config = dict(
    num_hidden_layers=9,
    hidden_size=256,
    num_attention_heads=4,
    num_key_value_heads=2,
    head_dim=32,
    intermediate_size=1536,
    vocab_size=1417,
    hidden_act='silu',
    norm='rmsnorm',
    norm_place='pre',
    norm_eps=1e-05,
    positions='rope',
    rope_theta=500000.0,
    rope_fraction=1.0,
    qk_norm=False,
    attn_scale=0.177,
    bias='none',
    tie_word_embeddings=False,
    parallel_block=False,
    init='uniform',
    init_std_qkv=0.0455,
    init_std_o=0.0152,
    init_std_up=0.0455,
    init_std_down=0.00437,
    optimizer='muon_variant',
    learning_rate=0.00587,
    lr_mult_o=1.5,
    beta1=0.9,
    lr_head=0.00549,
    max_grad_norm=1.0,
    warmup_steps=200,
    schedule='wsd',
    decay_fraction=0.658,
    decay_shape='linear',
    final_lr_fraction=0.0,
    batch_tokens=[32768, 65536, 131072, 262144],
    max_seq_len=256,
    doc_mask=True,
    train_tokens=404000000,
    max_steps=4557,
    dataset='wikipedia_en',
)
MLP neurons of a small language model. Each row is named by its layer, matrix (up: input weights) and neuron, and shows model dimensions 0-255. Each number is 500 + 40 x the weight over its row's rms, rounded and kept within 0 to 999. Numbers have three digits each.
Before each neuron's rows, "fires on" lists the tokens most often at its 100 highest values on Wikipedia text that the model never trained on.

fires on: "se", "os", "es", " the", "ia", "ra"
L5.up1487:538511483553468565453563510464494450530465550439442444473528473411452509511466530480504540557558474445488502521555439488593505511476520479503444525485481497540439541534515532495488413468526503422443537502562485487556474470511455495490479540493579439516466491479554523439510377481472494536514519467501423466484468520443396490530460490492461463523481544479471496478584475483575517490576488483525470566542551486528541520559506435561519497570479491512508496567520503422495485471485492526520481541493526454486495494563530511492447510520506558466514459487494445508482444412456554500477454561534470486481391519544478463543505523518554512522528525474490469452641458561545495501393538470468499508531469525523478463483460446485522462479536517516493476419559522506468493494461505

fires on: " bro", " 193", "ak", " Bro", " 191", " 197"
L6.up743:478516507525509569436512451558468486438451517463523480445559502539442454469524484512457515544566515496492503469493533477552437485528482453495513527483492417526516485570484529537503483477467516547522555583548557520399480473536554487540456563474450533523584498472519505589431553487424488485544479516515497436498486500557508499478530483525500500459530475466522478440502470451503494476442511507446484454507555497520466659507538486544497458479497507500506452498525549495441537516489534499526385440422490566444530523520510485567479442497516474462477500534520425511568506493453492529523561496448505466491492502487442485546427507470462543472471567440467499592552524519557523526486514555535508497600492531494496537481435504581436494553502504529481508491510525479466611572514534

fires on: " gu", "emb", "am", "u", "p", ")"
L6.up750:444513510504506534577530477365487454456500550521523536483565496492466464531528500548550420598480511513477523488528477469564526492509533506503536498509471449498516509471563505424495528546503477591550505466567561440530476493546469558526500498551459525520475496467457497556496514435531457523555485507444509483488473441538495464545538464511492451520490427535501459501538451531486503586524494503500454530506442477533508510514499451514513470526494499483390481466502515479484439487574501547479458539527477419474440513461564507464497491504503511388475560523502478506495593570477477474527498422501594513446597457481531516594534495415457555517418520491518472513492505474515510543517459523460443499570480462503431451526458563528464506472484536558451491526524528524609483483480458

fires on: "at", "est", "-", "ived", "th", "ah"
L5.up922:390500581511555501449484496455516433478448561436510510575488488554482564582474511514397504551524433493550508518501488521522521527468470525527485531492460484553495458547553489583416505435572514468541470487468474477544537469462478519524473447408434503507514477584482526526552449478460549508517503447482490437470460551417562463563504523489548496445519535490592504562509428534482562505475470470488605496533486542557474498478473516494492493509474505459495583540425478474473487545523445447551495500512516459527421500516488509541520520433434517476533538496463537497478457465534551577476489537529493427541504507500518502548539473445537455498536557505461491547420583487522476451514415449497447505515469525479513515445465465534520473497449537441523518488493517479450517524484501

fires on: "son", " he", "erson", " He", " She", "ie"
L6.up276:396540451610500434520511538499514490444419523487539497438444496494526476482419496524446518549489530546475533419574501523515532507542476495478425572540443517488475460417475544483480446515484513551529544483525621544518509440446493469480515497573493471524435480532504559488432428516458503517481500448480553544570481490540469426483426477481593512522463485436451523501462506524482510443396521508498488542512467480512470538508561520549510531553515484511514535507534511439448482503473570422501541471427525486509477497495486534523503515526529460481521525464492479500469600591493551503485537512546459470483490535534537477437495487510483448457552529438487431475573484463517523465469535517437438537504517529511487464485515501428509510578474531493566490467497564489511413490515512

fires on: "L", "1", "2", "00", " |", "3"
L6.up1330:486552518499478475515473531507564481493568494485546535516581519546467496477570466563468569466553539562494471533493540509528491547469469437599527545494506474481568513436488552506577550445521550450439468479555520487447558587562475458519522487452507536553627493499521458525545473416480503416508443476467495570493520506444540499555541501506569423530518487551501525427482528442510501509499445540545531558461519490430509544476486512517460478469527470523475503566548519557509481488467406427504508511547518488448489537486519490500432490516463545485512573568454526469464486496531541474545533559477512568501583505441502403508494512523469481498519507526519489485436466480592502503522445461579505436529502434508508491480549487480512519472476470539503466527581462461525460536496531

fires on: " m", "vi", "e", "7", "end", "9"
L6.up439:444415467475501479516560470530527457546453545500556425489478538491517492572541501518504502540563546482498513505491475449495494492510423505484510475489454433543466481495492515481532530521506526455513458428495534473483527496518536613563509513510490448514541610600514459529439555585496506477437440474525496565480472531527380520513546460534481484456567427540548487469461496519449516500456491417457507548491454549495506500503529536513518502510440500460490466507506552434469454590500546527491439537507553556491489482503420458468465473520465525470517465542505475460537450497469577542469434511519512514393436453474455538518467501470520544477497587489474530591540475570507507458510521470519495505485593521545516537535513589452480450473449496523438518483512470440483478452514523

fires on: "e", "t", "ove", "i", "ity", "he"
L6.up435:637446516476479473520574535482440532548445466533467483532475462441481550496480447573466485424529489474542426568466538507534565444489487549499554441550444478471547477547489577467527512438554555484534503496529438478522468471559463444481441535514555423531381443494513479513479484511610468517451481482480489467506514474525529437484528502478507451519429507513539497478499510473512592499488526512509452526465513456568496505513527441445502523472517500428555483545474431588529474554489449512392552516478455509419528477508473523544476479491446520530504523508538516456519502501519520456544506494541478492509485436436521533475505465482447562523587468479520497544519487574574513497488478506503530568514477519487530476499475549475504475463501602465477433475533568475523473482486511

fires on: "d", "st", "c", " Rep", "u", "ric"
L5.up544:477476480547503458464574521567534579509487448514489437491484434536533561482477502513537445510553545499499417447522409488491460504536444468483533451475461480455530497424527464492565538448495533566507461526448524531514507468505402509425528471550484565547537559558413488547511489488484540512474491505495490536523524504481497464486514449437544485491455493489520471486465455577517538451461464473426498467562543496534565509514455541528448504513505510468522515486534551464527490581564571438539463449471526475501508521529503537435396494427484452526522446520472506505505443481453587491526518492512487520552499496484492485481506529509489479568446495415461446540464528446497477514498535405498460455565585442548597535518527518511540472536499499452541489496536558485496496555545392

fires on: " cont", " rep", " such", " writ"
L5.up426:519465463515545509478426503487474498486475543538513505541505540473593553515504524462439518483499558515531510489485557506495445482404479494465516469439483537532455586467482478536465545450489483498461462489423583462489453487481553517544570431494437435494560494519494523489445549525399575539460481622513553495462564537523479485549487546444471441468535522511471467494449524531413447472482561467487510509551575576526542539487546501489523479536504427522437478494520523476505553438506548502506465573554525538496462449518496519510442573537522425449538533479455584517566517527490509488454451532524488543494543439523515471474516528567486472446464468499492469490475588492487560507530493566422525493499509460492484546547487554541486435535517458555514481498460558453557456501517526

fires on: " a", "im", "al", "enc", "ific", "y"
L5.up1507:559514529515491554492538485486482502537498492551496550470517459456432513537497495451434446549575483552474560506513509478542542535471478456484443518533473539515422502487510481397520464522499514462430492480441499486532478469523462427430511514564444513539455521448511434520469550502460541476433518564523552483524474464510489496480531457469455458543499457505479556524512448478509483522528541464486480498516472528505534497471506476407515571481537415553450451528574520523603516489501472496508527490498558504520570483504497577567569442445529531442530557448525488518506510436549535634408578540546456496502433524515571450430531479551511522553490471541519576468535528488511521488525523467515501487562581552459520487416471460521488459497552503582468497523488425529500499520495510

fires on: "ab", "b", "s", "n"
L5.up1037:429505451489486601497577517475583469450490556446430525498547469510469504535547532533451514515459507503507489525497496551510487536530494482455576463539588534518420493510462544512475462481547484533479553524494471447462512432465460566521587468518500514543579471508500596538523447476490574507528547522444493536459552520470481505587514504490497435479502460516507506503495452519512573428489452498523533485476507439497496433465513504533490510408496488492549540512498453543550483453521468570434514466524456427600541523515492483495484492565608532542469566513459512528503498506496487443482516443537526510483573500484513551551470550492545488477558524462516475536461461510511550498467470535491468441566591449466410454463392522504459472521521455507497497533462466467495495517488592

fires on: " |", "-", "e", "\n"
L5.up1070:447471459543412547496511454490493422549494464533521570520480476460506567545437468495494480462559456527428472491516521541505516526532450491489464511515417549479510531514542541496549471457475524475560398516476429467507446516441510598475451490525526484488446463524505438426460536553500538404524488492614480483509500488492536543493543460502485501469479469561439496528528413468461536526536584526508397569550455493431482533545419583477588451492503474513522539506487539480471510473539479494472486470512470499460493509502537534516437458491493508518482434499524525501495560510523507510489558532531511523500496545537506532487488557452542472463538435551367551516416447542510527471467523463450513500503508496478553498537511490481484448504535418494495483530449592547459513466479483

fires on: " and", " which", " then", "ly"
L5.up974:500505554538475500524452433473527473510507478483483558512468505436537517472558425488498446508499460500477461487509492521512476459445576427552517460447470401537467487503452543447473498527512545511543457500471494456516518524487484497515480503460468489442471524597438557485516447541500478477501457453469503518460562507436482513536506578400522546515511547575518514429562531439480470475416408457501469514476475484420487482522491498453510458506431469530511482471468518498491466504489597497552526421521487487517548495457521520515501526530456509571463586512405448535482474510548530485573487516517477505419505497546510488441501552516458572561497588490529471518428547443511534430514426542381433504532481556563446478550436533475516562493462528502529523542495512505504515468464511

fires on: "h", "ing", "le", "er", "en"
L6.up489:462443467485572522457495477473503484519453492454520480501537486516550490496517570525485497582509522494482477476421515553507494469440504435464528535448474494504537497480526487509538574468471450414551569502535488505507476467492447566456546500532452535404457484438605509499511474425467461496458542514506444487546502531431474493480532482513508438485566470535517519503502542556487534541512605504545493506533472429554395479496508571455500517492517542498526514543484502561482502479551476568459521456489463466592506474490536574537562501510559485497585480478501461525472528533476466545519539498498524532487518585488414514505573533560508454490498492523449506534463520481464575511573504531509517424466513517484517494395551497494557460525425558525463443514377451479470476440472474

fires on: " re", "d", "h", "1", "0", ";"
L6.up172:505434427547457470551516536464525517551467490554518460524540429498607449540471557509451436504545554499497530512491473518545468570560611533467580583496527489517572542493544494499522447489473489497536496529407503441476468489510465436531485409560574511487490554498566439472528457538467520483511482457513538491478511548459395511575498469484563520502501479544527526534496477532502463520537552505499483476399494539478504480545453477577475544480548577494575500446447530484458497496492466458461551489500466512502536453507534483536497432521539471531415525505463489508503460501436504479505511445530509507551513537437532477507445464517521535502513478511496490472466469534441518472493457589422464484554529448525525533502519442404513531533474439455574521537513468543462504472559551

fires on: " and", ".", "iv", "00", "iz", "ou"
L6.up1051:503499464529481535538480500500542469453571522547523539480452474491477481517500538515559480489463475446494486519539560507505474508560531507506565491456467523382481402452447501466524456527460569494559509487468487439491468486485460507550523613558492453565469501470541504487497420517534446450567512437504456478501504454452619549475546572515541468480461504510514524504454464533548448425513462558538443495542485512592528574406487482511482482466499526537432499465497484503485476469521428473547528477559465429525535506520497472487498550496575541517520523494503496517527516429579512516590487508490443488508535582558516492454526476470412506480487436544439522516517530492551442484533474490502510531465444381479507486546563537555528436522480456560508520503565509505527469478519480

fires on: ")", "on", "k", "%", "a", "b"
L6.up707:385486459489442493488474509474450524502481463428475519535551482510520528504544403492464519459477487521448512511485512507534510501529483544549514538527446488412449470505508448525527469507531496503517446455500531482508482450492512494612538531510592548479476471479499516505529466559494525527477452515387440516623465541527496461456606570497462482463537462497506478485447506493459478464494570466530520451536481458590567543532517534469513542563533497481479538469547511480470551536546521550510549508536464458562436458525534511512520592511527457505556482497455436451528519538552503445551493458494491481538542516424578548474385468471498571499489545508515484480496493509483485521588475533480522522491442497560502533500492518446467465602562479448511504560572532534511470518477460

fires on: " |", "s", "\"", ")", "ers"
L6.up1241:514464404475504541558422499456490515537476486498513487510502483472593476523378490401548477554534529483472480440510543428502544512456498514540424496489482546526528531445531486530480434485576472479540503519496447521500509457464545516507465490437448441457522476486528448496470547460511465524468413498557519489476477507457433538471464537494566490468507492442517502476419502460492495508550489466468546501559390526504453558456494485392527466537503491488513482454536457547475494483523516540513544512513463444455465492505478426502477483499504575465443556453448503490409488578539534480568443478510507523520440504537532576407496490504425545542550471489476545516465499510523543475571473471498502471533485541505479585517472531474476472553409518513534475490422540470467561467563507

fires on: " to", " Bro"
L5.up225:503473526493458498501491508507523496493506477486482483484471439426497532537443539466532521574485488520496534478480439503459506484473493504536462554508532518583542489518423525545510496530494457496507524478527573536557443442545491578524526515471495479491475486528589514485443515449530503460534475572517489565402446503489496533494502514518582579477477495496447526542482442518429484528558567469465496543412457517448510507537443493486496476486525440571512482575530466487497416581539490446476425479456426543428449483546528489475430553603560457528539456469549526494512518497479459537523480434485527546503545469558403470527580526578439467492463440412503509546441567456484485504495554488517532556473423483516505498509516510520521453523515507506490603435509516490518517525435521

fires on: "ap", " A", " pro", "b", "ate"
L6.up1254:473537518494544542518492557500469463497552498461440568520488490449466559447572493505526469487489480561478513471510473516456458480509510534532483483500460508478442471581516512540524525464578643475492509555460401501508485515504463469531448420594497501467474554544492460528435570500503586558563478438496533466557510456503441503459481553539548485438527486502513493532420515495488514551482466489535533549501494479530527515558434509495430446442529459499427525489485530508547510473472445435507466494513505513509476553487504408512497510515469474515507511487522476537448430497529415492486486498459516555453470409499573488531458503482495466430417528472520427506447449529469516477554577541542490483513493451481499446544507434468560474393496561488566553540431514464468483532508501

fires on: ".", "e", "es", "t", "a", "ia"
L6.up860:548474531532456492436523511547489533473541487513473462472532571457515557487439534596469513462532578527483522484408463500431542541552537583518543477560448529535511485447437483521519475509418488484499562521521466446465600488453529516485529541551517533468501502532496479496437500519550521504499477495485575405530501489502559493503455508532514441508505502526464519510475446536517517543477519383543558493469516581525493451493573489514537526488498460506607461378509413469555503493458498535501466495521518544464513499441494465540516456482496513498569497461472572483476467518492564387580511475521515513571469442445540499550459484444486533492485477531484456510527479561561513483471565455530481516505466512557466482451416547531513519551514509536558496458547568508517470518509523

fires on: "res", "em", " ent", "r"
L6.up648:493467497540547442556488476476494462511540486528542505554524514522421560527489521550489510552520471503536533520524465430504509530505467488533553533486505489495522495445517399493431497500445451478513481463503537506440465553521438545447503510499481509514472449511528441452484489403500505485489447516470501415570468488527513450543589489506547471484491585446471473541459510486490509575548571498554472542514525464608509471517486460504501530506519477529497484466429572438566575539462513489442464441467536512485487533496479523468556431536584542511540516508434560523442532438460500557507446532553539423431572540476487403530504469478496443563522472507438497496481444490521454452510419510538561463470491500563483483540415469515431546552526506498505535529484515540460586504498553

fires on: "\"", "ctor", "ers", "ive", " oper"
L6.up1307:555526463476522514522455503494516520526548534496459514518502521486543476513428542540501519472476492467576534469477456512479508483495520496515550494460544465495466434502503494541517515441574471523476472500490469553523548486474456549346571474491556514576468479534466484511512456561517464544492528435489544505506485499524552501537506510493469545565431535436485474533439457576510598470540570541482523484565461419482488549438516519447480535504493493532504490534508440536535562441538563526492489552472509427517442526481519484546408525417542522535487562502518544467444437586518529512531513467505487536484554477527532476494476490442520560503530467481511490523536393503586486480525499529460565492512556436452449529487479564548522526521518470501640469502473489481555551499487591

fires on: " |", "ed", "e", ".", "°"
L5.up1211:508449499543485448523586455415503509519504463502582510508502502549455521498485461517433502541486535558453445517510576582468569538515552444490563516582537528580453575516523508485533491554471490560513521447507540428491446454445531518479424518489543493507508543484482442489517476543444482490531492540437528508482545432469511525580504424520503488474488517544464491475481504510516476552524557488508571522460477588513550447456487511476499563417454530464505505467553448431404588501601461540553514505473534499514484471555452454491465469579488551536566498487560499501522553418435529502519516526526576562523438485506541551479537498530509537530501500543514518496481504504559497514485507468523522475435545489498523504505460432433467470482497447510486470571452563525530449543521519

fires on: " Sp", "ob", " p", " Ro", "l"
L5.up516:481447528460530534479484502488472540492564446530437543550493518457537507449512503532487503531509475503492546521438495514521529435570566424523538555506569444474481476435351560480525529471477476491508514547535514535451550455488438496493479507508529455492504408487499477502524531463447414475440507523507552469580523494497550551489523523520493484527439534467511531442481544482420390476535545498505509518524475542481531542525522544486477444512474515505501496504491453532499436575491489554432492451496419516486569501485487476463490489542475507534512469473440445435448481436469519537486595518469413562488476577504496414448512539570503469458520525526542494529442491491583497537498497479521517494523482536436450508422537460493464502441590529523485559498458566418445502515515530

fires on: " re", "st", " ent", "d"
L5.up914:486525475546471439540464547561625568561555486461448506585523493529481574464502435385517477446464485473531566557612401461566443544521529506460497470499469468543476447472503512441496458498561481414536520490483543411480512592580448487553458514481527514544479504406476525501458441555513455486545511521548481499504531505516475511517544501514437474434420501532519459490486504519501506518514581491496534524563494521493596518470451544540419541530488550467511552503521517534509506550450603481444497464505505457465506469561572477439409548498510545491498501520468518541516525521532525523498497516518497500526489418519470537498473507512519553570512550526477455485478500480508525507530544535472504469516544543544500525536451490421484489481522479523545507475500507533484497461491511

fires on: "-", "ed", " |", "es", "hed", ":"
L6.up256:396459527533519538525593413503454477479472489480475457537457473433511579509508501500524500504505559482573452523464479456532508494561508510520501465528453448472469536447552490517495518471565496496505485549516476489463422461526520430476536544431492479404506484537494503469537486492475429482393496519459517493483443521510510474517546511511510495471542560417439461500568527546453456479453496498527520475509495543531523532485549523511505486524523492495549547417517517501499538596493465488548550489531540499540491484470519461424498446547446481584532483485546506493465481584463536501475428553565455556571532525488557538571458586527447525507536518510493452514471495469476500490492568550472501464511515451507399505426581428503463478419499438487568440500549508539486460435512452

fires on: "in", "or", "re", "ect"
L5.up588:505457537526476539481522508498457519561468441537502440416481469562540501503497457457497500498452530463480563450494419470496604442446515439532487472501471429540496522526499527507516504495560563494458454475535413364506467475592475502478556500485524542499527526537479490497434448486539464489500435507498509490510474503478587443489459514475475508569466510443542434454542471448512475484506488523525438521527524502507480475576514440464478471498517552499507556439469480500479566509537425430468574461499513566506513530564477456527442445528470490533510472455479461486563555458535455434516519472493496466532487517525435509509497492536446509509499595510473514531531504474492558452463524429500502535474609473452554482520516508526523509459489348516487505549460494566515467472501589

fires on: "er", "one", "e", "ore", "ub"
L6.up1165:534463519438518427498525494501517503502522478534416469528454510519481550518484523479506543529488477561465471577513501493530510627538498483529536500549527478433469572490543492508501514453545423518454528492588453516454447466497520543474570549458461420527514551447501420546493491526513455438510511514499494529544505483544473561501476509492466473529500414548529557455476516497514484550493497490531545556520530499531570438476538569475547521472551490513518518464564469527538445545491492575608507500480456585495505533522537467563488492546425504466450566504456488523433501504420528516548430466476450565463585524442519476516544422523496547474518559528456617547465572437500526535461510488509546489534582512414510548490486490498547506464521494566479516466505512470482509486504475

fires on: "s", "iver", "y", " O", "im"
L5.up1421:517407567472473471465485524562511538494535477515524530493492502502484521396487551514612474508531503495472541506438530398491556561498532477557524485501556544470411513496476461499537600423458506473432470467547468541478493428473560495452478500558548510543389457522487494452488496529523464467526566495457537519521465495508489515490539546466553467506455542571477486492597480501524457458453496534472543494505501474505543436511558497466469529514514523504503577515539491523472544519603461458449481446485520485522479467519421463492436474557465527480487490468537435527543474498470509473470559507519582436527489478450528477529545524554444496544427486509555493512501538454515487478518524400525487531461489495445456455496511523540514441465521513447533536556477583534499538518587424

fires on: "k", "um", "th", "ell", "t", "on"
L5.up853:504430522499484440550431554485451520508508499431468518493551434501566493525483500472485481493542493479533560553512473484461512500418531507514522539520511495481548446525534442535472478575449457546503599492492545539513479388504516520457531468539461495479496469568524547590494543536505563561475490442507464507522643488555434483453471507450560480457605555497530463442550509493505489508560531481466513445469482515505434478496518576487454500467533483431542459449497467553545511511501496491509486524566419477519535411501467510472479497490458455578508466487520511498502498580480479518510523406466445551475547533487507489501471442531556589473456497505498497474470457586499431482513490506540496488523547547495473414503542494471509516509550432502490509453583480559492534523421515

fires on: "er", "ub", "ubl", "ie", "ost", "any"
L6.up1382:510467496583501480454549494530438523561466440471439488520491559590452484472570459513562540434553535448487562579443558478463449507489490501548417419543518490521506564527530547485486515438486511563472423542505476500485493541456502500497548481488491528488514492553541434502508554486580503476546431547482533479558484444558444434500531476495499494573502536522508476517499549447477539570522385523594529539521512485473556475515538480524541529446526551506499526438521406497496487503489520499604521525511501483551447405499515538505522494457560435546484534482502476481421483535435504535559530438485536567487517558506525461463524485432521439514507486493491521466452460476511485469515552544548577492418517497525558462556499517474512514499515544567480469517469527484501500529544496

fires on: " comp", " se", " r", " A", " Comp", " re"
L6.up319:502449502494489528541629444580485439553556484512483502491533529497489527525460463461496536456564510558516475501463492478506475532499441490502566505549507506500483427497542487546442462601493558503518504492571580502477484577484470538470478510575551539515562486619475547442505456549445471481514528591511491507446490451507479519504484471487515406423520378513447497448482524522443490526487468493474471531533565501545449474503433520546485482461494468547485531487494522540528495462441496468474480540535522517501421531492517522555397502496547484467513485515534531548466490489420570426566501512495509419530497576546508513556461469441530494502525485492443535506506478490485484553527528434446493491516518489571523483530474563536463431501484451501439554513458492521496562567445519

fires on: " to", "as", "o", "es", "ce", "ou"
L6.up1384:493496474480471519474568506502483461523503568449481404494550471534465549501516569431555518444423447513483499445492462452463451485524554412437503508516494477565562407507422542485500509461492543484498521504481518470551519392482462438537475464520488510498491515436566566489427470580482531522554573473529452466457503535444446562523471494523574405518477504522483498486531423414521516504463503493494432498475564534503529517497435543505466516492489440557529476478586531547565488541429515467465531504480492507450494550546456483506413492500489516427562488537512486513504539518503516504538448502554452509484528473497499445521507502599550483472547476503462505525510513506609449517500502519574440489486499477454449480466592422514492509488473503487534500496441515477416516508482477

fires on: "al", "S", "ry", "y", "0"
L5.up20:491479522534459485507451530435537477450557525490466509496573534485551454545486522471435492483467536479530484487515557466431472457471591489529518534526489496493480484468452471512498526506520499503502503542462592536496478465496581540451458541486514442432531506443568460455467527494466416525511427486470531500580467446535488481458552504482511488536491512460546577533491497452573464483492503469545457522519489578536547531461509506464532537439436507430530449512458565513514550498517521487441545467441543578560498493512393520526481485502530577504518534538454503524518513470551478488459464514471475596488507516456483534485375516551451512520543496585479533476441516494497460512555488499543516486473513599435527458414469567515502477527469476486468494564532371523542532446449467

fires on: "o", "al", "-", "00", "2", " bro"
L5.up1500:475440507500474456485450486516488500529509544545485472452480566474520431549507525479440506600524512566443509463515463530496443497525522482523531538525454498431532507538556474532511481483475544502462527473511532497509540534535472483544447486538523510474526546509549505483502500451446504499534404467545476540513545536551610528461523553612479570555488529454521521516501444487546529465516425435547478534536452574526472516466488472521573507497471477512540465578463516510437463463524498489469486485412492519409577469530501515566584460570529521545544494558601437507454551488525513517585469475561506479494466539504516510566419531499453466509564540545510533500498558514493504475528512489483490529512477495469435525502395552472574508511514504476554467518524486509474542525472633

fires on: "\n", "ens", " gen", " Reg", "iz", "z"
L6.up668:502494473512541512444557580537492529497516475497465541437536476490453493499474485528424517475562506541507489427516426495509545616487557571501508507508479468550560495468528537442578525441491466512480614486431569570518500482520515469470541466454536510511548468475459503565519479490496472493604455495527541471455505455479519509462540528501466483477549471582492559455480552530460442515529521549425514540426560464557570523496511496509500547466491560533554529549539530501533553498489496475606488455538556411476575469540559519520503462488519465468445573487560517490539464447541486511424501523484497486556502525435492476476491492445542502397501481491444500471520489569540497451515414537543550542463484477514531563533516541502476535416521513525448492459503479518502503508519448

fires on: "e", " se", "#", "E"
L5.up269:552511498594483533547458496488490575518523500520516472510507466491431536513503594464445522514473538455471462545560527483589513500484504467515519555522427427460515489475410568436549525492459482468488517539547514510461449457494519532463483523536446493487499542510483521511472481520543562576473507519431450526488486486501534415522487494515545501549521518439500528590471444452551445516496483513494490402519513533541515482517534512641469451509477485527566509504494512465524490542462514483385474495493505454558506423453550444493474486521489479479536513548573514566567524491445475511478512550495513443477528454461457406544472545508487447547500545476531513505444465569519507501452472469543490470453520515429459560498516485568514570524514513516472496549541588509470495395470576

fires on: " and", "d", "and", "h", "i"
L6.up1000:544503552463497477450501481522491551541449475585436484538469442436509521514505541486506500528500474483470488440480469441517454545511500497538515503478504562539502562430581565572501484555517555458518486440435507528455411458480498492464418463527442507538446499502503499464505542521559495524507470466487470549487531449477523549491515418475504475469469475570473518433507520549465527465529543551503463465540522530505475424517491476545527544477570579450531364523497500554529501468514499478475486520467530455458430477494457513525464515508496514455499479506430439436496484445488503499549530517472533555548525543468483514466566496486518480580479479426440532478433497463471433572497480475443444554545480470449483513481458492462494445517558465627546533490378446489438541509505508

fires on: "ad", "or", "r", "b", "ab"
L5.up788:464518444477539495526515560438478484504460541477485566457519516537490463429505492530481507431500479466513499516521483447508428516426428459515484505509516479463538476518420503469531539474442476472485504429437464435492470513424459509503534580531542498503433551507519517547517561474495473454496519471436455514537497532491491484482561377446492443491508495538548489480445490548508567384478468593492475557539518459490455531519486441515471515485500462528495483444533462453468560530511460476385575456531517450526467535478524544513469497420555549569519580425499376444472497534474424505485489491486531435427502523493577515520524502540505437512536542441500484511529467529500521494521544478567521515478476508508506515522444469503487512500491449418458494511508397478527461522520444

fires on: " of", " on", " during", " and", "ap", "ives"
L5.up1476:480496557534432559505506489509544519475492491483546468550470493470514500559513454505548448466471515528478486495517475534494397598440465461546528548520485481480458560486450499551453449559493498465432498510515485522547633504463534494498440498427548510555478551472475437513480578472494549488533455456540523497446489466516484455496533490461568492602528452606500540514491555495531479443427472504531506467539506526570511511543453486490480562511487513452431480470485474492501426529525568546478513526454505529514443489512490435503456481494492496517456430512417538469446536502587532538421463511554579452459496502489532548484458469535511495489546464535455497493500485491549470432466483518542441467477529492536488427471479553565598443462488493473512511499500547433493498550565411

fires on: " between", " such", " of", "ing", " sever", "iss"
L5.up392:456501442483500494527500541540471486423472488466525486596476553492518554505475386521408545498459520489484564538487542459476542439530468457459531475519475494444433464483498497493481539493491579401501486524477491509501496543462484530520605534423520556522451484480481557467507608500527615503441505511511504515460512489500578504540557468500539462493495504463474538508479460471492488426451515550502509500499609476523555450519482506478484501529499525514466477546471534490464534492460489515402492505497485529438429430546483562509583538547545445559543474544499492558524531493552539553453408496530461465486410562556565447522483482554522491490542472477538573497457490535554494490545539520487506525457508520557470572449499536453491505503527474473566441576518532504483503492515490

fires on: "ist", "y", "er", " stud", "ie"
L5.up1351:533474465475488448481490487468540433456538458509508468474526516505567531498452529611507486508456474471572536570528527483500494500481486514535503493532497530504469540520580517452493520429451535437484451468453590534538382535522491542476455508532522512428461501487515477527505488406533564528525493498533463424491502484495488502489473475489461483468459442583492456502489571469546465589505509532466528548556503438502522489451508455543477512413435484571464467484481546540476493430530521539409478534505474494589520469562549498559531505469521500445421483481499548471509434530522515555569508491521512482518494508408491497526553480550558447483442461521499491464516494455494439437542471482441469493568485573467491585432518579479477435472490474570487461523503456535500510497466584

fires on: "1", " J", "J", "th", "ank"
L6.up340:502507497504475454509467553541484455577535480467454495529558521548486516497415556492542538419565555506551503474493489456554503504432599497444533521508384476556483530510468484538623519479509499511491501521537504496481458474528434414520444450477493522530606544512438446519546454533525461521517460441454477499497542574484537454544424552503506455489521479507476516422534536555530468463530527457498494468475521508455491498429467516501523429544499579422437466519432518493523435454557505489489514472454581503415508510519492521508516508463535446579513508405497446438551510535489517471480512506506489513538493471493539552549492462494529527485486499490511398497439538514513541489459505442458488531501496526517510506552584497534520516475472506498619490542556472529518472500493430

fires on: "-", "2", ".", "8", " trans"
L6.up1427:431490462425537506533537563574466520555544512498553593550516503480435531495478455480495489475482493516542483530519425539542521508512507455559535435518441422551571472507477456537537514529544425417454458433502568455475520489543469469449525498553511445482457585509508510516535461472469516445532538495495548479457536502522533494571501497490524489574479498499545467497558426510534484482507459486481428538478536600463473511549518464575439535502445551524505443496432431462505523447539484555545487441470520502428559484552538512451507529555536518567489407497479514401494482542511533457539521542516531487564523520581503543492480461554477517553496478521514498580500499519476497460469495529457468486527487470519469469500475498480504549468534576436552473607508470478552442496521477

fires on: " (", "an", " sever", "n", "erson", "ies"
L5.up875:506507492547487462454476487543530515513437502555545488502503461534506540534470497513423552485556539506542473549533449461507556550498525416482502465500475406467502530541534524469484568505512485506498492506480452453508572452464554474535503491542495454475446512423508555481517464453520439458562503545492495425546521588510508554499511530537546507497462484525435507460502504485542571492456485460529462469457496451410553439488576413507489551480486519441509478488502550517471473448514444500503432476483491528573550466506473457487434604564444474543468549441418567522569526474517496602502509583504461407513515559501498490465487470500451490442467540489447425539464478552526465468466443482569486592560450489522462528525520488522550458503471563459492492471519470464528463543486535